Weights of a small transformer language model.
Size: 8 layers, width 640, 10 heads of 64, MLP 1280 tanh GELU, vocabulary 50257, 91.3M parameters.
Architecture: learned positions, biases, untied embeddings.
Training: a variant of Adam for these matrices, 522M tokens, 11173 steps.
MLP neurons of a small language model. Each row is named by its layer, matrix (up: input weights) and neuron, and shows model dimensions 288-383. Each number is 500 + 50 x the weight over its row's rms, rounded and kept within 0 to 999. Numbers have three digits each.
Before each neuron's rows, "fires on" lists the tokens most often at its 100 highest values on Wikipedia text that the model never trained on. A number after a token or word is its count.

fires on: " |" 51, "." 13, " &" 4
L4.up679:498380467425509513516462417540570476601458479598531504502488512468470533463579533447481478477586524444511546470512411495463470458496498593481407501457522561457551380457543476467482449434523470435535523597537566505521470558529487477586474623523511493521541498490396432445579492575495600527

fires on: "," 43, " and" 24, ")," 4
L4.up639:624550584436444456460469534483462486503538451637418514429484547559507478504534404588547568446471479564491500478490367478492476479464412499486605508575566440414520414487534562428482499433483557483478496462543529427514548505420543427519515520547584426483439498468435513388528500557527537511

fires on: "," 66, " was" 4
L4.up1193:604492528515425528541452538672484625485471483543421500497455534505431472402533423484515501433460511501556517525541541500518445517491494443470483460575614435494459500454597412533534543451444631525414524538529603569440415498627421508507464620534558562569531502429428467489502495520484583647

fires on: ":" 26, "\n" 13, " |" 12, "." 8, " and" 8, " (" 7
L4.up434:512548464459510443524440434521561462512505490585410544446418472528484519545527462523537563534453552485450515479488428549520599553552448557486413618440513582501499421516473535380494496611483472504542406520546447539487550433447587482511489521490469391473611525575593494501466497601468511486

fires on: " to" 22, "–" 21, " of" 21, " " 12
L4.up337:489538464495471471578432350613500512485569543485528507426432496366477459474585567542560513556510534479501533448464473518467539475468481440405539488522457441550542466496608535562549467487488521482499459454470523394522450449566470511418500523435524492500560669500442509509479487539445536507

fires on: " |" 63, " " 21, ";" 8, "0" 4
L4.up340:579526515510566515559519521491436535488507570582438514478464562579504439590501476539530434491460498440426529472536518582413561485431534522430566516451427522474435475406560579564533511392457547433480551621446497571472491431462585398446455561447536525491554635509448468504489588424511522547

fires on: " a" 21, ":" 19, ")" 9, " an" 6, " high" 5
L4.up1217:488554544549435446388496422549495507561549534535518394542501608509588528450489559466505534452356484509507484509532595496509478495544523480484537510497528479446508500518426541439518508401406493471377559550532549500564484550452459506541522597497576464499536503419526484498441470541518405467

fires on: " |" 91
L4.up1059:562584512565528503553474507428560490509518477546366497539590496439455455485505469541519530623515509500545469482574513523471502478538598528496414498466450520495492487488510508451447471456403576521531465533532543530514467528492515463534531541470598453563592521411569448459513499603449556472

fires on: ".\n\n" 51, "==" 8, "===" 5, "==\n" 4, "==\n\n" 4
L4.up557:484634624479630483517578499442564560455536461502460440438591472519456428585480568505479464520418504549565487460555461479555451466546552488521500533463602540604461489465564554436494484424476472546394421563558440495475496635479430433492484485422529513573496512423547455449450544527388466552

fires on: "-" 51, " –" 11, " -" 5, "p" 5
L4.up1238:440527535446522488466532443507552432510513572528504524505459557445550494521577454456529492512545528483491519472466483522520653377472555572520589497531445440478498453415516475553375440506513467536501464618538464514443497554469480472492625570490512590457466514512517502501463507477502479424

fires on: "4" 16, "2" 16, "0" 10, "3" 10, "1" 6, "," 6
L4.up830:532505533502457530509522492512516580460535535554464557493579504451408550530458451542533399554473410579531518500623433546532492462519458523471460451502452531567381555530489557465377568537440525552587461386527580530531605515524470453537546570468574532419544561483588555530541528568341459506

fires on: "," 81
L4.up1186:552426551470544464478485479592500502469528551472493509481478505517609496508554470579486513553510503560571627482532513524527382463467527424433486447513502536470512497465477552542426505391521578453471503566470515487483484475514519421525311574517613519517513505396520537423474473466475510504

fires on: " (" 34, ";" 24, " |" 17, "." 10
L4.up1091:485517513421421509466514507511541545488512449421428537511528460428511476548486496590540513491499492530470540471465487536500555492472466395422427505488451496442450517388538505436493568501387412499469350547449570516516482519445522473421557562520563614499560543521526508494530505577443488412

fires on: ")\n" 37, ")" 11, "\"" 10, " |\n" 7
L4.up44:565418482402451522498496493318497493514543590645412524479447494500428552465572552544531524562508475461410536499437470483477552569494529553526476620499490531414518478520549558399402591397451447563462474535472470550402402534452488482566552465484487497549477519506477438398455486512451511457

fires on: " " 39, " that" 6, " =\n\n" 4, " N" 4
L4.up71:473471426485496434436477438501458456437561552443610473577506506498539509509506488503554586467479440448579562525512477485416514591455447571473575545526506437490479584477432613464524445500455600501474578490562604356489534464572472491491491475484439464503422530574424565395541477581476449492

fires on: "." 50, " |" 16, ".\n\n" 12, "|" 10
L4.up276:486553530501407552558506429519489466501511522550446471484497462478481507459430521501516524540472537431529470492502394519505501576575434496513437491483536481480468492524491508442499524523455457508477466487478437582573446489596519462474479516465529498574494485432476513569645497641502630539

fires on: " In" 21, ".\n\n" 8, "201" 8, ".\n" 7, " Despite" 5, " |\n\n" 4
L4.up491:458489498478505457563402487557526540455517418491426404495483494380484503446532518516509533580444532602490465457478486490524494587534373521462537513518505615565494518509501466501495514528489474463459456528472414407543532522506422510586539528485520496514539558420505469495528480510455463520

fires on: " |" 55, ";" 18, "," 10, "2" 5
L4.up953:536573492466419552564532562556528459489479561483374580524436485536418480576471446563495413452534525494547616510551440508506478484471612474506402455536475505496485510479469519443391587487402486529457464475489603591497464458477560478439467542448554499527587547482537504432574500492432564445

fires on: " |" 34, ":" 16, " a" 6, "=" 5, " –" 4
L4.up223:503515521492477463510529463430487539511476469498520507459540439470604429530426480458438453482589457465512535478486464557507486472542525479455444585515549492512431510448524575490556361513436376511476377499489521531548536504526534469504525573491535522538476475492511515543567539494503438502

fires on: "%" 14, " |\n" 13, "00" 10, ")" 9, " m" 4
L4.up637:501507480490409457477547424485504511476473534553460561563512497511546487501487497491545657492482434533383484490469464526425584539487411459425505568551516654444451525497494570468506469561470405517465485532507546483456538574536554539493518484569421480437520524445546453551525497521508467433

fires on: " at" 20, " It" 11, " to" 8, " is" 6, " found" 4, " was" 4
L4.up226:566564390503459536462511519567534549500508478568517474532460490440524554524537493516578553454485524584524684487612485509566389504463464472512534428459566464525517452545681582471540529445503482470498464534501552525482520529509535446461513501503595484521440505354446517458447544461444470471

fires on: " |" 64, ";" 6, "." 6, "," 4
L4.up702:558501544554482539627426456484482501550447457513519463637489488488510474527521624502427672470544520453517531462539465540463469447544459538425532454429559542458479478467580528531526515588440456572448448569528505530548434485659529559570427565494488520539520591514422517540526517581496503431

fires on: ".\n\n" 33, "==\n\n" 10, "=" 5, " ==\n\n" 5, "==\n" 5
L4.up518:533507478550514459552450541454427491504464529499484571408537521488484439492541533488471485508468539465502560456654428462446528397482525477421492422416464469534459471455544535486437484470392494564488487540463517476560526486519405432490506493424619509472597501396516522503597519538513506466

fires on: " —" 31, " and" 25, " (" 16, "," 5
L4.up714:585499485430460498495555522567416452505559450582402437364577593535516369513515384509544433511486498533383635493476522521526436528492412453576545570495547533527503376449592529511573455462469565504495561482486494437509575477465439415465517486425541460467541502373493523462502488451526480555

fires on: ":" 78, ";" 9, "=" 5
L4.up942:689470579435414503525454489476467486465516476457518457506553534406499531449576652487575502470501506490472515454564550500463459466501561470475389427512538494493456495496603421578522526461459557493456581495484413510473468488467512458572492507434491475502610577507530478421534500584516524441

fires on: "," 34, "0" 22, "D" 7
L4.up1028:526653490488485567613476557570495596397476473480549540466468494530481408449509558492472519510413458517530425464604529522606497553585505514500534416575498552596412538503513426447479607547426479478521497402443492490477554474505504567532463484436488552506504535394505512607583537445414475509

fires on: " |" 74
L4.up235:420540462567565560517447451463551453454513576430456489480436482423482463503599588473491492532494626353554451498488447512466540491508536564439464500496561508550494274417477513472480422553444405496437504543479461599555437509531532554562492474503516432493479527522418422603484513625523601514

fires on: " |\n" 23, " was" 22, " became" 10, " is" 5, " At" 5, " In" 4
L4.up1187:490457590522496515528491445572514413529482426439485538563516419397379505468567494537462480487546595441575486544531563531498534513577502414541449515476531463529499453619514436483464546452415445520378430493429474463506467477519479554414533503522457531473528497536436575438501489605462500502

fires on: " |" 44, " –" 14, ")," 11, " is" 5, " was" 5, "===" 5
L4.up587:561528635548426466527501536563543557452570505565427467456448476403447493572444447510538495376436495465456568478575387506524516524488588471385540528608495402533575599496488394555475521498434479562488539543534500518541440543591544513527469553513465458527456547469515440456530475522513499460

fires on: " |" 24, " |\n" 14, "|" 11, " " 11, " |\n\n" 7, "-" 5
L4.up718:606534550467525472519488529602526439531463522518438636530536538550414592536531530539591515516467548501569481494521530505458559587520453465494451483427393498481500478505609539373417517506405629513528548540487520441580489499434490445465519566428594454507574456526488466486537563602418482457

fires on: " (" 25, " is" 13, "." 9, " was" 7, " as" 6
L4.up544:569489619568472436501509505520535556491503588520495524510523469520509522603541490512538472474531477473476581466645408505476450406456532490509518494525543497503553538505505565496450595462486572498451531527466559479482460505488551442482416619498548588527433547556459431479446486444468487430

fires on: "," 48, " such" 4
L4.up321:448426531528514469549461447412479489454548539458517429569513475437582434397510499525431495535408505513532570532469477508476519517570403498424360508524547540530441466479469512469563437533370426489587506553533475487545456462540472474522445533516495463508473494470501456559517546470493540464

fires on: "," 19, "0" 12, "–" 11, " |" 9, " assists" 8, " points" 7
L4.up438:576533495407576503498540502477485498501540502541423530464491524534453394459549499553623499456432460563474512497461439533432581472491488564470551426550487537512567520435657472608526482560511559519438392443489476476492571554485393517518482490497531571494567516512443493500414502491497560570

fires on: " |" 27, "," 13, ";" 12, " |\n" 10, "." 8, "–" 6
L4.up804:501484460462404575636421342518475432466454505484532446485457565447475410569580574442478519586457518518443543504503478550497524489495472548445503457553564501453532437481516535481487481515475454521460450488477530504533474436571506473497520502443483536459532631429493526496561450532473538466

fires on: "," 98
L4.up188:541582515513571466509507477547475510488582612518384536488409426486528424498601462469534505504519458491553574514613474493600504476544509429555469506531481510548503453506477530558531478517468566531496460511463538499482475580546450545482489639557532503553543545485540469535541501468500428515

fires on: " " 45, " to" 10, "," 5
L4.up837:484573454459465578618513470542543485516599485494525567528525565506464370494489505522515495514534528511423412477517520526500546461507431474467557589531445472478460451514590580518418495491455552494579427431402607467498564525563508637523524451470492450445602558389558606491544556394429515483

fires on: "." 26, " of" 24, " to" 17, " After" 8, " Despite" 4
L4.up472:458507546464505451525470499558447525543490485520462509543578505465432497437566495502584528536493461571408454504559610524490483472488441480499538533540523519561470494502511476529447490493590450497438459543523473399554465536583419520442500532469461542542518571464517436469583548498469448525

fires on: " |" 68, " " 14
L4.up844:595565469421560563450572548501571478476520534633473543516430499559483483532449550515611445515419427487523552475484497478490498475398529488473471534491433506487572511501492544462444570478455557516449444519387532521432492519500486446471449523469538506460501540552426479526496498430553519512

fires on: " \"" 38, ":" 20, "=" 13, " a" 5, "===" 5, "==" 4
L4.up332:525527401368518512598471512514502467476484551539479513450533507507541381536545528512513544527558516433494575499597528508508537531543463500509483473490487469590430466438570578492458409567481560450447441485479469539533491531418533413564407510485513498519510545449467576535504543557526484511

fires on: " and" 38, "," 33, " in" 9, " the" 4
L4.up550:556518492453370530430473516604512483485427597532483454478523501505532470514525469514621561497536450486414501472644451532493478460492445522412558435526557465475396571503450542476517442461507544513449483507487423491491503504564555445517457523455525490542552570390506533528481460487489492585

fires on: " |\n" 58, " —" 13
L4.up593:565498514376423517539513445545451434513459515496507504486455501530442469594443512582600527506486462527365470474467476518471478479439459461490537538468455545399494525484598560460409502462500550511474468507472538487504501510535541485529505462515485484460524538444574497561588562464465462498

fires on: "\"" 74
L4.up213:576428522451540445607502483417470536538468489554510480497529602473508566525564475518541410525472528461519660470415514523447564420467514559488536513371566478460434420489530546465509420467451428474564643532538495512586498525529584435490468533517512490537464485526491562434595475480455494497

fires on: ".\n\n" 31, " The" 14, " In" 10, " \"" 7, ".\n" 4, " He" 4
L4.up1144:516528500515502583450429508518498508414480440477534556500477447397431477444532557577498546541506563558349589448547492538554458483605433400498557463509523538535418503568546490466489400530455481531550410508459445487647541468480512564491440474455510537545475498476508495495578639545485488525

fires on: "0" 27, " " 27, " |" 20, "|" 7
L4.up1:458520555431520466538520555473541517510491545539409518434506458490425471503571556478516462628475499476507523444615512569576624463473505521402455465483449566577431544512459406461510591480365633470503443524537540586519497553503444436519596487428571539449601531504560523433547485556417493513

fires on: " a" 29, " |\n\n" 14, "D" 11, ".\n\n" 6, "A" 5
L4.up389:505463538511508577435509539564541595509457474469452514445452510441512463600530548489546465478535438477443396520540420495449469499482522513512464485549543570545380535494589547466479455456466562493443517609502521551493560495496503461480510547461493638511506535499459452496570519594487532556

fires on: "1" 35, "2" 13, " a" 8, "4" 5, "," 5
L4.up898:574499487575433463472467523533469510562470543583502400516478577533519508577541420434470506479448487479441489481572481477587481421496491572596467501528516408478593544449545466584478520467482514516346507471530593509522486575524515574408553534530479430516504503358491443444461546552459508558

fires on: " (" 44, " " 40, " the" 5
L4.up829:544519462485471566436503444537480606490495535481486482480516484451498516491452517521547403494423575514516517486520472529508499533528487481474500442506604444547509480442557584467452482514508519467463503508500436388456501550558463468489467522499516536512482494533427503533478543562493492460

fires on: "," 37, " who" 11, " that" 11, " until" 8, " when" 7, " between" 5
L4.up948:496421521452508492498479475493496385399560512555507542466528580489486453531510528536595550475519524497474530481612475499385517525452568446454484584530488530504427497466489569499464507615503432499425549537546480488448457521497542497505550505385515448478524479443441472523489503565466603495

fires on: "," 46, "There" 5, "The" 5, " chronology" 4
L4.up313:455490482526490476510552420479486538520535508462527376500533511440533453462536579477600531542507531484516505536513497517471420439466565589485505489506540563526439501447386551441522523502506425577491543481490554531499465531548555470453454592464460561517547609448495407493473548519482527427

fires on: "0" 59, " |" 15, " " 5
L4.up538:529513675445565546565507486515483579539513424532419518439517450502503488511570496571543476526356443463515477510513347531480562420461408469343562536447466450478359499417612525551432470478457526534430465566426550490473440501507494489561458496524521461537535529456520515414420517568499433488

fires on: "," 28, " and" 15, ":" 11, " from" 8, " in" 6, " club" 5
L4.up574:518550480430516490541474545473515529487415538495518476500409568558457449470478446521550483485436477453424474557656547515589452504521461532504447518466507543431491428514406485361474487500535508485456516481496509545515510451603609489382419536513499462533433497575535489463491525547464490534

fires on: " in" 33, " |" 19, " (" 15, " =\n\n" 5, " of" 5
L4.up1123:528566527519380433477553497496525508499554523541481497471441499466564541485532501533511525452538419521491476500598543509460462449493554513380442376513544469496537511463431558412475504449460518471444393487508586492515502539476531351466416554573539514478463500491496455441585460478468506447

fires on: "," 21, " \"" 17, ":" 15, "°" 11, " –" 7, " |" 5
L4.up433:524510525529558531537493442533516550469512607568426495444576503385470483546567481510497503510475541498498527505567464574572555364511540490455545584511514491481381477521524569551521426503477478540565495551548486543518513515447546529562442577512514477508497563583512508550432532595385480491

fires on: "\n" 46, ")\n" 6, ".\n" 4, "The" 4, " The" 4
L4.up801:402497514490518526514473412461556518428551476574550455574451514471515336522497523436486563567520529525523499479540427544535510492627449494492538399505460584533488442535491504482392457533474509398454410519476551471513508486497530533544499558555510474406535535389469538523480477563494421525

fires on: "-" 81, " -" 9
L4.up820:414512595526425519486499384565439445532520525499347544509481478501554455553507407566568506520513481498523492484487530544412524467390447569511489507543577491447448485516566573492504406488475564509443516471467454510502519512505541488474534541477450567521535508493423426592454515459379523466

fires on: "." 49, " |" 22, ":" 11
L4.up999:544527486410413473497528568536479505516524368521535514555480502431466396462505572468542459582491437561567532438595536494471524523465506463472396480460483486551458501481450568495484525393445520492607454490458504502567445504512470450498471551508598515400568493442504586497607495536416507508

fires on: " (" 33, "198" 8, "192" 6, "200" 6, "\n" 6
L4.up641:470513530572518501529402479496512541474532573465405529547536510489535479573544450505610494544471540472540521517443435590523520510490484569450427498508523479510514535462572527470568453479468541507550597522520467492412533519501556374462503580519511414552500595565436483471462562484464474594

fires on: ";" 38, " |" 30, " —" 16
L4.up48:488508431468427542481512544565529470473513439558493490520457522511531468528469546481512398548497552580391460499544451540492496390429530502469461510569534427412571533426517483489439529432529443451500496518471509498397528466545558535526520556505483538441573630532522487482586512503407529450

fires on: " |\n" 61, " |" 11, "0" 8, " " 7
L4.up267:633490567467538549557554511478490544475468565567392522418448533501459488580494457544595480422411456533457478480506363500576542461455520441514550559572474546487452469511552555535530510518467505463531377546496530439665473534429496465534472515510504540532544568465559519488520579476449474492

fires on: "," 35, " was" 21, " |" 8, " is" 5, " were" 5
L4.up1064:492550556477404505554604575566565470461547464594458642570583487572456484467417523585494458494577476416497528503484577554490484500460505555495467543471522474438537520509558521527445615427386515443431485487480545489485512490490540427488538615482515459502620585436492581432522569532443584499

fires on: " |" 39, "0" 8, " " 7, " —" 6
L4.up1069:492534469472488455485577506511616465483481568539415564539418506500498508484499508521562488532499414429526573370472420472521559505374525620486474515479457518462476493484527531492470556521410582440440514523492523569497539450494557484519479595493507542472529497503480544527556399445509523509

fires on: " |" 55, ";" 10, " a" 5, " an" 5, " The" 5
L4.up1079:529477518506481501500443547543499451509499473473466488558478510485438456478565578490514456551367514413501634494603500526532476532585510399515465381421531490545477517511511447430502536469439460504471497500420510532441399530555544452435459576495538489523471533548468489500521494493625501539

fires on: " |" 42, " " 24, "," 7, " is" 7, "192" 6
L4.up654:536491489468516526457552432490527418524559507680501501547424498512543537500501563475572481549530491548483601509544504505541520456572496542433508518490498521438508504517517594487434495496362500492433467504499525579527492501569538415448447553495597461553529568483578589420502430581493574576

fires on: " |" 36, " |\n" 15, ";" 10, "\n" 7, ")\n" 4, "'\n" 4
L4.up1092:430499457441432572466492520416502466464502433630477554574479437500480431514476563589564689476584460490467474502492502500499479538528476492519491401434447523461529451567499545373342553451472509501433462544448389486451503506502568443528421538476535444465540515479600529433543532499466483428

fires on: " |" 75, " (" 16
L4.up986:468506444471528503612488367444517443458528501617501486511459535454481537507542543508526486534504513412491400464489511519480560470530538575486453515490487537513486444523462544488501460494393501458458555514538474580491481491568554526583473543399457438500561559517445519545516480532419591595

fires on: " =\n\n" 18, "1" 15, ".\n\n" 14, " |\n" 12, " is" 5
L4.up183:531572508547463536552493470553467524461463554503496497487479499452474422568420557504563583519400573516496496413650460554527491570499452465484483408549500441477430484531550525454457517439471480504460478492427474588440518453526490398466519515496501548543554569392527472504545506607514562529

fires on: " |" 30, " on" 11, " On" 5, " played" 4
L4.up1160:478494497483571534589444398521503535516514457500498487484494480468511511493483529562483523447396508388531481472584486522483563424556409456412517497471521455548496471485522624452418534385447474537479591597448485559554478526475421434468515482533447504440523577400588491501439586533513557460

fires on: "\"" 31, " and" 21, "'" 18, "." 4
L4.up776:539382504420450494556542487423523458465551516588439456387502502490523502487540491512568571580570486559513522498502447492494568495515441532499543628493517550460456331421499486396589538453442486510520592489580412515540505467513501486588466531484493508490495492511524483464450485621375483456

fires on: "." 31, " In" 19, " that" 13, " However" 7, " of" 5
L4.up382:439463559464427539521402451563473474486482439420532420525458509489500505402571480530493473483497510439492489492538492505459568542611422511426572521488527574530501444507453480457515482506516463512462476452526450380498488529533483546496474424575392531478518534515454448566581456553485413513

fires on: " |" 73, " that" 7, " " 5
L4.up409:513558520461605527494553481565528505488501537588588528406552554487471488533511567584561650512563481442492519489518496538461495532424460540432532427437449451418478478553551590552482443467472533527468511577463495492564493502513483401616540553515557467449518499580421444503459531521382521465

fires on: " \"" 28, " The" 25, "." 18, " the" 7
L4.up909:532489461509587536456438535490431565525543506435485463462434566504580391532592490618466471543521557571413546521484494515490526436528465513540540482438451562574511449449545528542584454493504506485583480543530479532595458510434547482476387597443512526514447567524472459441465581512519469536

fires on: " as" 38, "," 17, " and" 15, " A" 10
L4.up846:543477495393490495462444594602535370440488469534489543537451482455472490531568565492495542499536531351516445500467559478490484585536409470478504569469519449460485514426482543448427530429458425451585518550400601453524456496497564476481352459504494526512505479560494529507455478526500468491

fires on: " |" 41, " (" 14, " Sport" 6, ";" 5
L4.up831:536539532495427597581518491520490470499532531535425518456421526505478471604529516557533379451545490463442530498472370651437492440399480556440413520509557542410452494471542565522511528429444503464545475540475527575467518523487608464457473568494552491565595676555485447432524662505473607472

fires on: " |" 48, " —" 26, "," 5, " County" 4
L4.up879:635509465518429598538535503565547473488555479572477424497439511508556451532486537496606509436485477506424597494566522573443544483430487566492473553468518477419537455462460545488495540451476483482533461487524460617441508501562531488545484547490516456434505582453485497497457587486470555481

fires on: " (" 29, " is" 16, " in" 9, " /" 8, "\n\n" 7, "\n" 5
L4.up319:522437501470435495488473417534540534422544540555507495517402491421490561561494643490541520477470587459409438474513560509480521489545525555504569452480502548573504456507533488465525522421493438441590558580547379611475474493510597478523447528494451500574526582511476481484431516507551537593

fires on: " |" 47, ";" 10, " |\n" 7, "," 7, " " 6
L4.up419:532554653476449556542561566545473509583479498459392566527550537532425576425558554576518515446485535531502456470573453538537542445470476411429510509504437425481385529429589462473415489437426519500455488524470511501454498511436474438478414540442636520484563584540545518434532508593414477447

fires on: "==" 62, "===" 27, "====" 8
L4.up1016:431584584453438486533452418542528558453484531504447423458490511413518500500515570510474453557455480543563481469571474502506501456466531470495537516442505504554471515439463558479560487488416479456513450559471565480627499528522422539514537523513545453488492484391562475582515478557378513573

fires on: ".\n\n" 51, "." 41, ").\n\n" 4
L4.up903:505544513490439540518497468535508492489514524534461478489510455447464476463443498537518547571471543448563443501515407548500481538553441495509475485499536463480462481511481576429507514489473461514484490421451441526558470492577526467496486491453536538570502482418488509604632510616468617534

fires on: " in" 54, " the" 15, "\"" 12, "." 5
L4.up221:552460421550497500461505486630549535469436555495452392561428604424552532532508456514510571446570475425462494461541509476497477499455448612495581527501484421491467489419418417483541499320550503489463497550478566581515462597459530419486467539544529559508484513431456469528568454608461451531

fires on: " |" 65, ";" 11, " " 4
L4.up99:523517518443495515548544502519499450525468448565496521495488582506456501523467437526554567512536483488444520496489585497528530536446518508372436583490516466427517436446518604425353534418394534493471510548501553603469485480538466457542523522510540408424592528459481540529579455515447537557

fires on: ";" 34, ":" 10, " –" 8, ")" 7, " their" 6
L4.up600:566513543452498486461512523581456499558536409433490431477455535472509451489549437524439507529487489575469490516474468510480616522446438533422517553454547429465435491545556583512555456454473534530460548552567462451613451528530555496465463475493566445458500499447438437477482490393480459499

fires on: " |" 55, "'s" 4
L4.up1135:449542413519409510501512456460470577505574491550486404471427462458557452485490601550517505519434432635497560488527517517499471429424449485519611468495476534501427474413552468516482466473506469497485579556525499654453456500561516505517531622559470545495546598424469511554481509503498521406

fires on: " |" 84, " or" 4
L4.up985:561492440471442475574473458522472572462539488538391441522515578419521496531582514545493568491486463485469576533553524535540587488364428517465539554536507539470451478476546559506543437514480417507501458566502529654496478458492561476562471589483569495535569605406489548399515491472492541532

fires on: " (" 38, " and" 15, " \"" 8, "The" 7, "(" 5, " |" 5
L4.up852:530468612457575522477537468505543429539499565541432501379499473487461543587545472587569408528514521419477550492574409478535664436461634496495489494488431503593399512490513438509508540479498574461570457535468501542464458459419549480411479473449491584476553542447514461431536467590471494485

fires on: " |" 25, ":" 17, "." 10, "-" 8, "," 7, "\"" 7
L4.up660:588517443438528550568500507592489488515535514532496474522533515562496483480576479610561439476473513443411491432526448508494456472516412510443461468436466545522432456493499526487518430533433465484504512531493457521579455508440579439573392521498517472519506454505390468506526509527483499481

fires on: "," 27, "." 7, " that" 6, "\"," 6, " as" 6, "'," 5
L4.up1172:462485515503463522486484457534518475497565522579593513485512492472494427465566494410530524469469514451466463462504430501410473517507442596514460525521562492524496577458529471422477422518461451557512589478551519378560536545460570509486543444456479394498537492484441505512478554521430480451

fires on: " the" 51, " this" 10, " " 5, " early" 4
L4.up736:474418538452558491465449433514502568502511503444567468470508485367393579531565517474510453555488551528590512531524525530536501466535521408464607511526455490625508499523505426575474493547488505502455457508540517380497471493495431547486456480489492533537472525487466424516522510500523440522

fires on: ".\n\n" 47, "." 43, "|" 5
L4.up246:499609530501426541554513442543468497454516536548479484459491429430480490451423523513487530562481539438573469497515396524516476524551446474502482480528524471480492502504509523435492509500491458483486484437479410544532458494582526492459482482456538554558526476439477526606618501613486616568

fires on: "," 93
L4.up52:495574479456456500503409466521437565414459450516545431518490528427469403365534390525458553599475530448519484515519471478522558506572449474572441485506551455581525479567451447494512536499473492548525505518535468519522382421529489541509524463524486470453475509464464455500541531429523484572

fires on: " |" 52, " —" 13, "0" 12, " " 5
L4.up361:497596510357485492509564491524549499504458512590497564512514528535567503530454554561578564473542393479475474475492466528484524464376584570379482479518541552401511427491482587503504510494450533511407456552473416595477566551516567438572492506581507473503539537475499495519506486434470498550

fires on: "," 99
L4.up353:580520514437366499520524531538465410470558463460428550486507550544482377442456466531471503506506501524466542521452457539537511474427449479486496486510581446452493528401554542466453511423425543495518460517508517499552458494574579394534451556461525476527534539485486529443498532546409504552

fires on: "0" 84, " |" 13
L4.up1043:602503518447506481569560526409491593457472568567431461490529492468485423610534544500535469478550518552497595480575477538479441444462518415440576511482439476574501511517528515528526488410513546507502474517563482543473517512464467390503360548439577553516505538493424582410509489495421498580

fires on: " |" 33, "1" 11, "0" 9, " First" 7, " against" 7, ";" 6
L4.up219:502553480560499493615516444489478581567497532587438506536483590459506551530573593483521527421471489417428485484508579479602498469436569506399493463512485468474517527390448529537528526527460490501503577562489520627511495455633546546560505584427500475500471553503507463571524521619420548486

fires on: " is" 38, " was" 17, " were" 12, " had" 7
L4.up1052:461502450526460493553485476484534532501478470520377524566563460335464442451468566593482504500474556521503507484589532502559478511599467436521489463522504521520544455553545580473482508432410540492464498514469533520463504500491432500418467590524543435543632510489545485496470561542506524495

fires on: " |" 48, " " 35, "=" 6, " =\n\n" 4
L4.up1225:611548486422479527580513528632523506461509536559467541497535536488563550574508467498560478503508497505519509475592590498433465485476450485359466464526504491484539426467518559522566457539411560458505365518472503482515507504579569475526412485430520496497485545532472477483510471549370574544

fires on: "," 21, "." 17, ".\"" 7, "\"." 7, ".\n\n" 5, " saying" 4
L4.up260:491671495470283547613547547538514563419402470492425507542531462495425433481420551578522492554422503468607458487474445514480500528447476444528438565515568521477443535493463471480501538459404530511532443466507494478504488467606449511491599469473517484446598510489508522602535537513386521557

fires on: "," 80, " and" 15
L4.up562:500461464336307497466499528468506458401548523564485551537457537568430467514536495487533560602536527386373461509475466508410535539429528487454440505498569476453408483565557546451493460409489541506465526557415461529485483502531610465547437460429555419469546503451487528406493491486432562573